Weights of a small GPT-style language model, trained from scratch on English Wikipedia: 13 layers, 21.3M parameters.
MLP neurons of a small language model. Each row is named by its layer, matrix (gate and up: input weights; down: output weights) and neuron, and shows model dimensions 0-95. Each number is 500 + 40 x the weight over its row's rms, rounded and kept within 0 to 999. Numbers have three digits each. A neuron's up and down rows have the sign that makes its largest values positive.
After each neuron's rows, "fires in" lists the words (lower case) most often at its 100 highest values on Wikipedia text that the model never trained on. A number after a token or word is its count.

L7.gate143:500437460503417534464500556484466540572485486514435411446489476519502523491459405430476514501586500510478482563497561463497516520489465449472511500475544515493499434475454413542534531477488473508580504512442572523511472458517483527453516486490478454538404496435520467515479532485519463473
L7.up143:510510533558490489449501530508476415507471499476533508487486485466547573509421522535496517538425524491522514441464460506488492526504537514481418537447624494523521490508569418506480499515515458482498473533499495540499508415524495497483487547447504530494466476479541489449482455420462552560
L7.down143:553480495468524426514439420498476522454455505505509533523480485483495463496503509504482522479475472600474439520523499498477593470502522510493472489390475524521528523454541490524492509471548574528574520483457504517485550539480485554553511447515485491555502528439570544421485507538463478500
fires in: "of" 21, "during" 19, "to" 9, "against" 6, "since" 6, "the" 6

L7.gate991:491542478489577560489562571468501498487537527467546528519455475432532490482499460428455489563504458485453543454451399532539439540485460409499466479475441519471510452486531537427515414529494546513473418573485498468469466513492501465579500528521470554524488463526545441553446472575538431530
L7.up991:492528481566557532512601474465465548534523568514538437482471481427547422478521542438481431536518457460472441506482490511524460574457540507448544476512534522476542488481552548532442472523514523573513546469454520443474477603523540464561525528444569464541523482534573563513490530484557486512
L7.down991:563527448474546474441536601431539524446522494514510551521474500511455464526488476534438541488420462484488486501516500475570488479539520520494470428464447500489555442471497517460519463491521431518494460429430436497494496537481488516449505499509541504461533486503544476646480441535453482501
fires in: "he" 58, "she" 9, "ahead" 4, "crailsheim" 4

L5.gate18:478495510565516466522503524524462485499499527505497536524484512449458594471460474447505573463433465560488468461533505565505511490528526541525497465508505465494440509519525434583426537534501516494458530505523463483486550451490476506529465543475511483530456504584518464514508548575515453493
L5.up18:525525427420505504493475526516469499517531461505487506499512457462519512485449489462464504500552516653445573449483533534484481505485498489489479550518500528487500473493494491520549471462470501528473433508461513527454565596501529530419494467470487443565515491534475475535487525450491443516
L5.down18:485535429550469533543421464527501421461501578529506540532570491509529454449395466507514503501513481480412540484493484544484484463439532499475555465484434546468515425486494466437521489556457506465490497442516563514481469532435465449484480533467443468466534496398421528537511500515466540459
fires in: "some" 32, "other" 29, "sometimes" 6, "many" 6, "most" 5

L4.gate295:578490507532535506549440499472501582473500463472395529513533554474439491430544502509611554481501470499463509462445526503526485471488544557445560528468525411432490495460543523485516574525524452547491449541545540452499533535434467604477535472561527529558478426436522501436507479520499485547
L4.up295:551474541504532502504551518528463517483525515440521477457574577580502509493525450484511584441438538470442459468462524519483477511574568447488487526557513485507481607469509446495502504491546495536526516427510539579467526545461494480535428496507550459433486418516579525525513567510482551524
L4.down295:535562429548502484478419532560595523456423539460567460478507532448567425552528451575470539499495506545524532530470478436541494514412539523449537463371526557474596450475511387503499566512489490547574444501489489433495489546501433536515514489485459537539469536503472528486457496452484411533
fires in: "his" 16, "are" 12, "her" 7, "marine" 6, "mineral" 5, "karate" 4

L4.gate230:481525458564484460528525529450537527577473510459533454529443514444529562461535467504436579479470497490486485513594471514638568479459412547516517429557471523500447482532541504520534551498514451564557530548433451536476422460458463455504495521455515505511440595543481512537501483458506421545
L4.up230:471588467580489551516498537531438518606418503487490463512507483498555602476551512426464574503522491521481511442444478534543488447525451543552512551492479496497500472515528491482515540520534508489487467469484518576470529505481470536426466514529481542460495455549446427497506534530506488468
L4.down230:482540560523459560478408389414544458463499499452480461402469488384463580498485420542479474466506479499544495488538505475558508466551548512482484459472462531454466526480456538454527522465475558537532438552517534519468461434470460499534551492492618489474456500512401529525515510519518506542
fires in: "also" 46, "most" 16, "first" 11

L2.gate611:483509462478594464559490570513462497443515502452540512506555466516473483528467563427527489536441465484517429456496537500510536439494451466498460517506502461546484500551470487478487477501510472516406436519444474503597475479485440476498503439465481492441500534446498460489436491472482558532
L2.up611:499506505529523558544498549514446551544406437459534514481568470593526445454453516460485431498462485514479438503416505533518611509546524507484466414426437450574501490471518530438433481485508485480404476477524449529554482489458533481515468440516448484570576511447518480509496550533500486526
L2.down611:457499510518551507498563476505413525517411462500499496571509515552445539521495528495527492569514498453514484526376473488478550440465509560432570515460532429519456502494503526577477481518567437495491486446529459545598455499567500503542577494483541431449524468481462539400551486535545468548
fires in: "up" 33, "back" 15, "down" 9, "upon" 7

L2.gate140:488442547527489487492502514502497458486450485508602462554512509468554441495513466474530481521560502495495575518488500434491499476529468499475486439564475492644426551447428484550564495473455489531484469542468496398504510485535513547568475478513519491457530455525518482470480475508558531533
L2.up140:492539471531499498453462494490580560439539534533515478494497461518509475521506473573543517539526578538574544471525462512494513364506502552520444525536516483530543557489541419528466541492476512453456534523552454495536558464497543531469556473542492515530542512537546517434461468415488512460
L2.down140:451453468486546484513485485531541515477552550548560482508433457472523490469469461558518458509595591463530480498534514481519492483480500540532424500441506467498478555486508503448483507494438516451434451498522571476417545444476541546517517508525497524531476523565572526488569526456494574447
fires in: "career" 24, "military" 22, "political" 11, "world" 10, "government" 10, "british" 5

L4.gate757:519532598604534571486510506526556535526559583522521492502526543577489460419518499485495555537531458539519475444467476514478539466549569440535500519459463540523448488515511471475440531539495533542503502515418505543558501463457462500510528551529468489495502481527462418452437492497516524548
L4.up757:497478464530531533543499508573566533543493518512519471555507464463506514533502533511511495431480508472487520474426524492607555509475478483467473505525461519479465509493495555540497483524511540563486547530437505503571528510509488457566495525480518531457500467458531513552427585475510480473
L4.down757:538492544452469492506439503537514512492489497500460523487511492493470462490608507436480478504588520497553531505547510474459467517506477574440504464434492535536485537482509526443508550532534537454558473451567569516473550586476419548528526543440489486447504474437518472470487451469511491476
fires in: "first" 22, "regular" 8, "popular" 8, "third" 6, "most" 6, "average" 6

L4.gate72:477499467491536481469560449485509553442542524516547451536473552497532539482523495492496454507515488489486550533457563474497509476527561491513483525470518526507487546464543471474529417490513448487435473471467463517520550515432503513516425487547509564493518490471454536419572488530524471515
L4.up72:481455395475525459515521543472497498548545508482579554499490526450484469507550454558502484556495388452475478485418502530467497514497430469496490503494428527525468481438548491486471487539515513560491501474417488507547449501495522486575511493510529465523537453498496469495555486551545505551
L4.down72:531522493503491547507443452453559473469486525539529509470496484425504535598480489509447504588476476490503520506490440518537564461494472458525448491476456524439547491479565470490509455543452522573492513515540461515500507557526518546511465460517481481475490480489517526548537417549494453520
fires in: "he" 33, "she" 26, "as" 10

L2.gate63:543530488548486474534509431515549511543531513489565484424495524548452460500428452432562520503482479504448466537581492438531511482488578424438412466524503511511516419498513453598535506570452552449439537512462554531531488553518508455518431534464557514525563537541493451521505509458493537510
L2.up63:488494523553531528463535500492549532459418506550525476532570536468508549434498490522530550560446532526548523461526439463518517545539522429520506584459476480391478454486570469473480409532465468423466554496485464548498475490517497505569515548499490476478489550552479516543493497472484550504
L2.down63:480502514506526461525501491547484477521472506490555446531566511575452448483537455498496556444558443490520496505521613581478430524481474435514506455470468442461528511499516496458503525430403538525497558515484534487503585522508547512487479515501443457504461531542462555501485511430568544504
fires in: "after" 27, "before" 17, "during" 15, "army" 9, "to" 8

L5.gate699:456487521526446518537510543464486480511487490543490599482480493477502537522415519499448480491534476531494452548530497497527514546504439468515471511521485494546510426551447539484523447580553451534503491395543554561423521498588514612481549569528465542511466507522592445486467553491494508471
L5.up699:563540491504563528537465530537444533516506451567470441498511503527511507464470373456430477452525505469537504474473460534449543566589514472496546451561475543509485485537442564463524563447489512599487477525489477455495528574511533519539449401515472502523475565499448537504494528451551486594
L5.down699:410597456523477451473472511462469442501445511442493524469465441554518490515515601473548533515459549497443450483500533489500498415489520486483490496470501542527444497452500491535486527522538487462449569503530509501469487431480474547502525548446532542522490483581551554519509421505462523454
fires in: "football" 27, "basketball" 13, "footballer" 10, "care" 4, "southwest" 4

L6.gate258:542497542478448480500461539572474497529531459466492459478501559525521459463551469472518545471465528524495581472473507435531456474549538475489517546562533495461479563407551514583526507455488519529476486512533553506509475534519513482546498484576493514533544465455534476463485476535440478599
L6.up258:415511508471510479465441462439524432494478497477494481527561440469451517503523516546515458506504459465447511500517497472564553466581477490456446491497538442489513563526493482472485558454526475454576551521522544452526481510415531514475478466459449463497481434495481549505532518511554477489
L6.down258:525473498517382553462550535550419458496450514532454535551515506555514519531472484530534490547427447524489436538528518524548446525451431522408447429555450441524522531411485468494476565468561475499567492484498530494529418474441480517526515545510495477576462486441479496541466479479593562469
fires in: "of" 52, "succeeded" 7

L9.gate776:591516451507506422502490438536567475553491544528509553498511495498454511488540531522579434460462458480517462455493472586528549528442529533529459511561548491488541484488513551502560485479475443565476490565542483546502437486455519465474469500452550534475461532527447566513518474457530517492
L9.up776:535468542486535524520470472530474560484551524437534557538497487430506502431594563503469544515428474473495484405484522476440495504490549527494457462477466583412468460572497572487490486510462461463483515457492488466505453508434533483458530422619496503502495467536470536554484470475486531526
L9.down776:463556545514538508466477571480568570502527492542530503475561509511526511481480441487496572479534464458413537472558549544416483504484512514525489452510566547520512487483470543497537513530467383491500465502573486495478443553536540402560464482469505511496476500484354481518482504553545477465
fires in: "of" 57, "off" 8, "commonwealth" 5, "gold" 5, "often" 4

L2.gate629:564495543516561515502567489483521489559499573463544507485466462456486513457573465453462508556503486563427526450499511443472516477500588427522529437483512493477553548503493497502420456427466568522523570506464515510462461464553539540506554619544506534457509473509497569542456469547459538536
L2.up629:514482537479538475507523479467524526524497602490418469501500513500462492503544509540485562475502560573502523500445428439562518485487541515494524552523498475508533559556469481487490427454498547479472466544526509508461554413561582549533531491536524559494430552484411467567495447549425564551
L2.down629:520506495502499535535521477419484454556461487497459487521496505526481496501601510503499561511453500538463419512548496468520509343484496506418476495483473452541571550510507487419486514461493552459464482472558534500474553412486546540538521501434486528442436548484416456534529471514537525527
fires in: "was" 32, "been" 16, "being" 9, "became" 8, "named" 7

L9.gate310:467511457567517526508478473440460479540433536527485517504510480417535523419479460501506494437434527491486465494489516514489569518474537533487481501480485548516526473518503432561570514489502519492509528465463446483497456493450523564473533419434438453555454486586474544468508578457465519533
L9.up310:489521526535505453502481519578550470511505515488494429493522537525476537440472590482526458572506482500459468568506524507582515559476523528423516567561414467504525502436547522490535552513474492496501523527439525484478473510457472522482508499525504405469501493533478490498512509474551499525
L9.down310:539463469459441507547523374550513500549455502500435499431472589476508530482471447510572528458471527498483500490440501493493525560471476481534499543490451445490518432545466524500589466545539494454545449526554452477417484479481545486475481472563549470505465469490552506527570461520475474598
fires in: "a" 46, "short" 5

L4.gate313:466525516510504407494493500425539493472516502434539486547487493539429452496477457510483534435610472493487506467530515564454548502576429499469489489529514502531429482533405566555540489476478497527493391481492459529484446424452425432506553541475589558545421479532513515521535486458488564500
L4.up313:432567514552532566497495539486517507541455455546497539512472507474519491531538485482414575478489494510519482537603495538513553511531505486552508464522539502473440522546519486526505458485556516486484496469507475549498478419465498522414506596491480583531496399573499448509501462546533502530
L4.down313:501561499479426571494539502584461479431503582439508522442473525416434515479559481518545506532536481505470525498523472576521447483543450490511511557554529472434593462499517561453499471471547476530501521468549557488547496503479459413530471393464430463573555466440539532520449528422566419490
fires in: "first" 29, "these" 9, "date" 4, "second" 4, "course" 4

L7.gate246:496528508515475489406539509497430483499582520467496504461510404531545525540552478484546549575531497499591519506475550501512497454524503547385513514523513557498467430502547470486481486533515546581562445530486468560527517462546509513454472468558427590505503536439540522516530468510497546437
L7.up246:467515529521560549519531555504496522502435522523521462453531547465443544453442495495471537465484505496490552475558513554498521424473471520431470502462484511465558489487496471488498506500562538438568500474469520468502567481513486512476492468492437486544414515522485490535442451469516468496
L7.down246:536484478480486516477489582506502577558498520559437428517491437454464508460564425459505582520482528473548506499556557550515485473526491466501507549493530461520514496483493416458505476553567417475573436528533448535512411447460429462541568524460514488540510487486490538549490562554511487483
fires in: "in" 38, "of" 20, "to" 12

L4.gate216:522489444614473561509526523533595524496480489502544506492524492469490527478506557554440589527494451538507464523464508500518499468486500499505589556427509558475563482451507506476539463546526523509574486527534504470522575461544455517501544551479527448491456489580494486571462488513551482576
L4.up216:489479590556482516473490495531543517539537499550468524519455461594503555435521502465565500524480555536422515460457507417499504546502493515498556474488465546487582536466466515521531456550465537471564445487500480537429590504521502502486470540517562401499505544547543487493449467511489489519
L4.down216:606478514483532523451469467493551483480473421521478541475567562500500474538576499493535542496518511562474490500463561461482477465514493540504542444408506555454531454549457482433486457597527518438492422438555569482493512506534524553518494513552487450513548532537477488512459491471536454573
fires in: "an" 46, "his" 4

L4.gate745:408465482526530498493578513513386502473478488445610570552456440512508549428509530421468557501408510466486448464569487508464470434452527493452439478475456536522489444530511491468543505468509519520473515512558475471398523487459503467427546487532525557530520490436536439446476487462457535524
L4.up745:476562521516513465486529506490495409508450538558553472494504485498599440386484565477424477530477444520401435413507547434515500506479504477538502534537591533470553503566541490546492441513539528482459490505507514491486459528443476483573471516492485490502459449484537513531459470517494516487
L4.down745:505441498498535471474495458522444532504494498516566507531432522516519569508568454457448485603524557529462534491580490526523483469480479644490504476527547521526425503535540537491417541517507489515582487556510514513452484593528492494439477444486477528515452462512460487439546474496584514516
fires in: "time" 36, "record" 11, "have" 7, "has" 6

L2.gate585:460526534517486503549526488495492511481506482491440402478516511492482547479369551413551470478498492449478446537551495525496541501519519509567478390549465538647518483513501529471450494500424476497399507529505437472501492436480508466491546447497539466469437530503534516552465455482570484463
L2.up585:444485505529456505553510458510536487527475492587475489495530511516527501528503562473543465509513453486555530521497415546496553435553527525563509455566520535523492504580457433496494521566471461564453518489524447527562481471473518484491464517531527495462492489513450512523492517457488506457
L2.down585:473509484554474474500558534529511499542497496556474456492507486490497456511463580500570504488513511535481489482429363503562496502529516475551461523534493467524472507497453503440508464467450511508512538502535506452473424507525535494545554492559521582450491489586467504467471456448450540443
fires in: "military" 22, "public" 15, "political" 10, "national" 9, "special" 4

L5.gate49:486501526434520467537498451514451571498506525467492537500480476553563551499607514463505510417451508531539511482533457533447465518465456505482546479431442525474434428552534493510562532531523500519555514624448473519519496467455577544520418487475506438540484550456510528451464476435487589439
L5.up49:499521512553500476452501468504537570568548472543512470490522491564553490508506521536530414478513515522427470548493539504505468469515521551458461462540554468504475521541518507459470480452481513457507450530472489471489553527451523531486465508486513574523533579511460479417506497440481580510
L5.down49:468557528448498488500461506563466478482506536443478479481533523505576446487518429503506499440475484464427493528466462572515460517474444458502527483462550523500451454536529494443485553505531450491607497528494461429535567558506530491537463453490498475445501546485483531460546494510502573509
fires in: "from" 69, "lake" 5

L4.gate168:393482457521507444488465476555469527489549485510513518491524470563547570486462524509541533498513505412459482495473477469486475584436577550462508503541523462486461556506547515510541463452501445445512576501508522483486456467498491500484472521453420518512488467493542417514483566527490445541
L4.up168:482500504508500482410545498539558535477542532504449547536516439508541539524535496516525521492479557530517484449474506546476466500478548506524567535514491564492493523544519531515527439525490492468502537474512574510503488535510460517444488461470539489509527472471566569488543498523530539449
L4.down168:522570464494549507538459471509459516454499494528482562501533455479524492535522480512505496413460480423494537584573476514512514512523490545565487545495516429433523507461514495473551551495551412523555517404500479506497524507479491495495480534529526491483545562544521461594416500474481501527
fires in: "born" 22, "education" 12, "life" 8, "early" 7, "schools" 4, "home" 4

L2.gate790:490553563449530467372501458540455522436492581457498476533552513450568500565497583578571570519436466535504501506479493514430431535534543479507530517522500422550436414468553446517495472439469561484498461507400471443546522518528522558554467459420465453523535600489429449517478474478525502518
L2.up790:500515553462520423455475501488481527403476519517508454554531533464542507544479512514581502505467491444536533484499550560429468539553500530552526516575462525526475509459500462458578492452473524488553473513478507456549580531505492512594480523435440509612509567472411473497509552514511555456
L2.down790:511462498444603485467501555498471513520518539534434538524610552452504489563529504554545468501518473440517464508593533590425522477517489476544542505517482442507496530498560478534539536523555517552515463528477529442495501503514527489532483496453468537573408512490493514460471544537598527415
fires in: "from" 30, "chosen" 6, "capacho" 6, "nicholas" 5, "portugal" 4, "douglas" 4

L7.gate234:474515497557429499522620467463485615349516524473494532567423405468485528532512537468538553519474523503446575391474489469473532532480465520458520485492437473435427426498522511496437475497473480519524501531407502480517513520480506474483509517514526391498457429471425529547508480416478427497
L7.up234:509480459486431484531455505501441402504541543519449446501538469427566520502542572459492498542508538518527560499453506537518426544448497528541527533445502514451440524521519533481499531450437511530505541453501514446444508476430406526557526502477497521556519511501470453527499520464540475530
L7.down234:526509485469426490481480536469510439479547507547474483539504538518480459556530501591482575515496463470481556551525412475565512562465407526545494447540513481527447522584592516523480552433600443466459520508486541403510516470455503504538457553476487515518465472540498540538523489545552525565
fires in: "however" 25, "while" 12, "but" 11, "although" 10, "as" 7, "when" 7

L4.gate473:484525481522520516517442479513529485448548388496482452490451520441529540589476494545463530528471527488585480522464537589522494499455512533385510458590529533502456489397525459530499529528429482452444503506504423510421568522447557537513497516491458529530564466538505496528503449497440570589
L4.up473:556492560507493547573437541498519491477473479528533458484538448511461509508466482484474507533514463419497502503555482505510419488465452578469467470519481515509459487451478474533461504543491457447486555469425502481483543452535507467514527473488506512497511495524489501562525490498538536584
L4.down473:502488553524580555457370522506569415409553563563554492497488486452470474611489430467507458482475450472420462488529540519427505496553475572583576467452409527407530461512490484467485529540434536490451487524489449466498529503443480492552450512514534442424543503492520547555440485490463504503
fires in: "she" 39, "hard" 6, "hart" 4, "harvard" 4

L2.gate100:476522528491462469557541465522504542465522503496461566505448522519477492519544515522559436379543494550410467474508496460569516450431514516544470455505445521510475480489554515406474534550508497527541417478409450541514543513473509561574479491427487435500486449513543546476502486522498553510
L2.up100:506571553471512501496538497493500559484512460560418510515399487526464533551587494496548510460481486565468447519516523515508506547517513445400457500455485558465488459543506529460458462478461524521544481481456463515536580542423532530546566530515491421505479547462524524465520432501509508508
L2.down100:428451505531530559457488488483480484482554518527555477517458447518511508557576517519533594490528440522491476567594517477539496447487476444467491502439490549531462527497496539476447497523532440566529434481496528483506553528489458437519495517468502515500480487501519466597464512561504500518
fires in: "well" 25, "however" 11, "between" 6, "burnes" 6, "commonwealth" 5, "norwegian" 4

L9.gate828:500494503473519500475501533507448477528554558538434440478492436489507567515526463478484567489555483485489466483472464483571457508430454484474512510448513524531497553505507506525468527518478562429486475476423485550543523569531558558501484420481521464475541541569602497536548481506552517514
L9.up828:515450590481547590538506468486506446500490479495533487534491476508484532540471520434522457507523508536470514408450447479409531450529553533502518482512466578433485511445507492481481475527510526474543459545516519447485539502520422480488468488526541447490506464547491472492527519453440503467
L9.down828:459575497513467484470470478466469493539580467476471519545499501477442506482514566493497506460522449483442477536507504431573545474513515456480506509442484437521527576509501459445473478518519555434542495502474447518552514563473509510523539513537481488510457437519543531487547519534536499495
fires in: "not" 48, "never" 8, "t" 6, "noted" 6, "notes" 4

L2.gate406:437485492452566495438581476453469593447523603501507493504461470489508568494551521456483455468478435557470454500509512526500502450415465485519463435506450485477532532560521514550500471482532507588513451533483448470467481499524585535484504475529518488486514492546540507550502566473529491480
L2.up406:557483535502527488503522577527480514487543498453567515497494480523540553451520550424508502456418525517451510464480513516481553484449503473557482411482513541553526529525562511499521444478500504503477541497465517462396492546381585485548477501526520492493482488463514485498485552486501502494
L2.down406:453503473477613510420557578442496559415500550559564529480445516466495481512569494461480547501397413609461482495536503523545511475473450446541501479498489495479545486554528495519514492469535511575535531567429513471510441500506561538528526449531534518457502485490529520508478536541471484459
fires in: "he" 17, "however" 11, "website" 7, "we" 6, "between" 6, "commonwealth" 5

L7.gate450:457545516483503503455495524555454489487459547547457444537459535500471471426490475525515518478492526570526434515474459489444486472476518541484480519479538558515447509486514523513480423564528536476430473446529587550450522475487539542570487501495478476485486481511470481471537481566527509469
L7.up450:511470510480525426559517519569436491636491513512486500605467498491566530521560582435510528505443533524588529500564557481407554505558481513472491514433491541475427545507495439496481516491491503537513576426520515520488507492536497466503493509543440551450542497445498408539505478522474468568
L7.down450:487491504473537527525529500561585467507465440450501509404527520502476488502518536560465466481476445497526440584428513476526516521551497514564521419478532535433544574497467553496503506521538562451487472460396465489510453499475545444480467482555524512542432445500527486483518495505486496435
fires in: "as" 27, "called" 13, "to" 8, "renamed" 5, "abbreviated" 4

L2.gate82:552565531503456506517598459613493491550574482431473527486525467499521427533432541447463486527491551491547504536601450543547505507524522495494509488474548504489473463473559427517520456450501495465537553456541516543495438438541546539544486562505465499498494520573479579498503493480497514521
L2.up82:494471534450534431504515497474509485443541514451487545445533484441459485442455513512542586530531595536562471534578508495488568526559527491480551510494540479525466451477515566528511569490439533503496501488451483535444539554496539499543554471479472470507496445512542518427489507481497455555
L2.down82:508467542407546465493488492510518438456473466473529533492476469459450434489489519486516528477550443531509514564473532484454507525407426435521453488430533452483427533547503453629511466463501515520468453426492449467507486504513492578552512601492430493536514437525468537516476536413478509514
fires in: "company" 33, "division" 24, "television" 13, "divisional" 4, "army" 4

L4.gate161:510433459501490547494459517505506536493503518510529446527476460451471472473562480487509495495544492528502507510435424499531479590476470518546518431455499537531534493469487518570508431461486516452551544519501537474513523509437560532461457490570488430478521507480522543518547481537469562507
L4.up161:486521507506450468516469569489455500524524484493437437540536462466462445535543511468509569478555453518486493506526492505502467571456499504535507573508475465492463462526445508461467504536564531468450506512489559524485502479508549494532544482513528442495550517569525540526506532509508556513
L4.down161:557476516524402482562495447526472433512477518397474480552487470480516504521532497500587565482537502514459469408579554528491463478487478511549437465515570461506518532462465489518495518520522499506441497531491525543553379534466503485593513442542513504464523500582543504547474519548504541539
fires in: "and" 43, "but" 37, "while" 12, "although" 4

L2.gate380:493569531496499567461515584538452585553505533471449480447513523556431492449416576443512479528491487560508521484478518477525493474449514473464562540479436462602521541503480416504418506534544445479467465549466503471544541446521408475534541545574527477541527505495505511501514561500531485468
L2.up380:509483527540521481530476503450516457448538507470479512518498529570493548527466575439486489529545485558494473440442562437522480439514485527514568489491489441438509526480452480490497454432442445469492562476580521522547553373544402478568500488478474491505493528488473496546486531522571474501
L2.down380:450482528558534528447465524472491467493528461488575541520491582578491510502535523431536508529470509553495505479474527426491485501520508564437575530491524470483515525520503470493429433446400433528492433484564423545537520417527477504568519538470499508502454565503499485539539497528563500440
fires in: "up" 33, "completed" 9, "out" 9, "upon" 7, "outside" 6

L4.gate523:489550512462531573523496427480532475487576470524522450526464491474519508514578501539486469471516554501495563480486516493565459509529507479489524544475528485562506516449568540497506529522504517539483506493565507524495480586563464516572569416531532513453471550509519499410486496554483541512
L4.up523:530516507492495470475514459458566495492462506460530499511465473521510537478535458532527406515516502563477482389468504585454468531541477460470431459490500461580445487425552536419492468475520506528569500480535498494502510525490500444469595562537488465545479474534484508389493480529485532462
L4.down523:527508415476507464455457522463571508478571422572481512576483458554505506515552513549487476537501537550519512560581537550429477490492544524449491507475513491412519484523574473441498500609539470498475447513549536461467523459520526491511562380529474471533419562502430545511448516514472464511
fires in: "with" 37, "from" 26, "of" 11, "without" 4

L4.gate35:493545499428484531444493423441473489476524453375537484521494488440465505440458539534517542577500503456529501547479528491497543509595496505456493497514462491415482513541482441468499449474510459511457518515470478447489501491572522535540550531478502488481462491608475511491482487572474513554
L4.up35:512465543527494493454467515474512481468471515457460503520449508459510452470570526595551446543502450493488542513489504515541491573518523483464529488518529453472492578578494469481575493498517567570490497589452514441465483567529497534520442488465526464555442538518540548491520478491554462502
L4.down35:471445491505504530448469464489472560522488471394519454513519529442521578433462478551505503508508491502538476528503486564507522485521442509483464490475513447469549542512512483460530476535551470460540515472590517455466545475541510503508562491481451453404458490553531477498536499549551502476
fires in: "awards" 15, "won" 11, "a" 11, "award" 10, "on" 6, "microbiologist" 6

L2.gate148:473452431593472469474477536583493508490512491509502507495552525503471534511548545437451547457573526467504490473497503376585512488459512519522477512545477470533500504532480469498514384536551536464539423583481524424511419516467529523516498535526539473494506524492499528431479504485471500503
L2.up148:490473537529554488513539515452484582474505547558551479554508468475516535514491504516445490485427502515528493542440474457532542476466456532468535499466516537512456542527535462421509457483555517500474515493432528501490498542476426505468486478483544435460535516548532504515573512499481444453
L2.down148:454487421440515488488505440483468538461525529518500538591458434453602519524565445563524506492493457484509542417381511500526544412459489509490511468454521492469546493555512437494498461478485525432502426484472473536426526562479486506468467465478542472416513461483484536546479471541506495551
fires in: "as" 73, "assumed" 4

L2.gate38:506445459542508426465515441575599508449483531467633504457492502553516510440531498529559472483499467501466521499520570462505436551504453514531549527553543446489484502437429532494530525474490441495470501472498487476524503405509513489505504464546486438592507466515532516449463461527493522512
L2.up38:371422489528472506452513407594489504473519491505545461495511532563490537469564451487542415462489533482424506447484592415576542538504518483446511555476488468461525570490492460478584478460504491531494506517494473432481476460550494456500493457458540486555541481519535499498499514509439593514
L2.down38:521410461529488501484504535494447468453549529489593458477514505534531509497491486545479466477530482531471449466482492498531649551571493504488477558482472468436511538518451519533504522488510429547443485481534512424447497501552468522456505383514426485575474589435496479545509463497408513533
fires in: "of" 58, "near" 9, "through" 6, "close" 4, "nearby" 4

L2.gate514:476510492523452527595592473503455465552430460493535542575448488530510503466561466480538553498512536445495476428442492557555514509465467481464441444529531567459557555548461578520578509478523535550498476524487465508465442447494527498554512573583490501513478487508429528519440439469454548556
L2.up514:486532540506446496563550385606483458529499440488510534553448525517458495502513412462495498515448561460453548409505473558479550461476529522435447434524547553500557557499493551529524485509465544482501430525507486471462480427467515502517508598536487517499505532516447484465443474506539474474
L2.down514:411528514509503521461482459493506440515452475551463526504447503544435617528526460526483537486455513407467509479475493511456531465502439530498425444513501510509616512518502565492519497515512513437517471450537480483532481483452548550537470524485501575418539458521520467515521510514474463503
fires in: "was" 43, "being" 27, "second" 19, "third" 5

L5.gate514:512475474521524482488483469507573518522516546453449479522490511479490495495558491522509484514580450552546526513485601461533458536471528541521438543470516428514528495484464473556508446503582529518480486530479516529518524423585503530536455578416496487458471528499533522408547515507468484462
L5.up514:524549482469571499526520522587496523522510444561536498546433491470523480440535458522557439521446522459504505512557439436441482583485578556557522483503581493591482507454575526602465534521519543567500446465449548541484492457515548506529522494520487479485530506531563553422473524516478501505
L5.down514:411482525515502415512476503477469514519458459459515498503487511477602471555483513549475467535508508468468509514444501476526469430507464469499564489408527523479531437510463443440457476517502471537474484534464541509404557450490469495422414500469456403457460475533544485512491468458483555458
fires in: "made" 19, "king" 13, "prince" 8, "under" 6, "make" 6, "duke" 4

L2.gate208:490570448520449421453425505519483441499543470482544508506481484454522522503549445520503566536447519563506423498506531506460499480409498486435544450539401500476496485446483498470556420501500415534500494457505461460452508578520524552498479500486536488518454464525492506542440486416568560547
L2.up208:485496556519469511498459560513519476492469489484529542537457477514497519499505553504506532493474481534520505449520536556436531498480504458507501500510508469528498531446403594530515474449483463513421435532500492473508475558454462557503483550442488406487591437503486539474485526475524495490
L2.down208:499522460499470530540502530554497497505452438496486459472503506495537515506533483475488572489493514500512499448539564579506476531473493437528495500491529475475448533471440501539504471559512525528493510519428473424414507544546470561492505614458463507457592462501450488529498467523567509470
fires in: "all" 23, "short" 8, "gold" 6, "allen" 5, "franklin" 5, "golden" 4

L2.gate466:510508507488488480510491442475476519478520518503524473464510444483458522495475493490480563482489468489525463519492509536536494563478499467460498514485541414505459502497501387549471472490467474461483433468597417494511466450506448602504492490487421523462593528588553454502422562442470491572
L2.up466:487517506550567467463534469488471566544508514463498533512528538537468534527508499511463500464507452508488547447495507489580511540529524452461479483546535485503454584531468408544472502468530483522469464551524548417552427521539442526449425523527534566522562490493517461425426463504511499552
L2.down466:475484518480534395542468455543490527543503522484561527518512466575539432510521461484508493521433488477467487514538526531506511454520574406480486522550429448517451456538437452545578516533448526523448468474546504464467527462512508529470513542491518460521527509557583516466485519467493526486
fires in: "career" 32, "football" 11, "professional" 9, "footballer" 9, "military" 6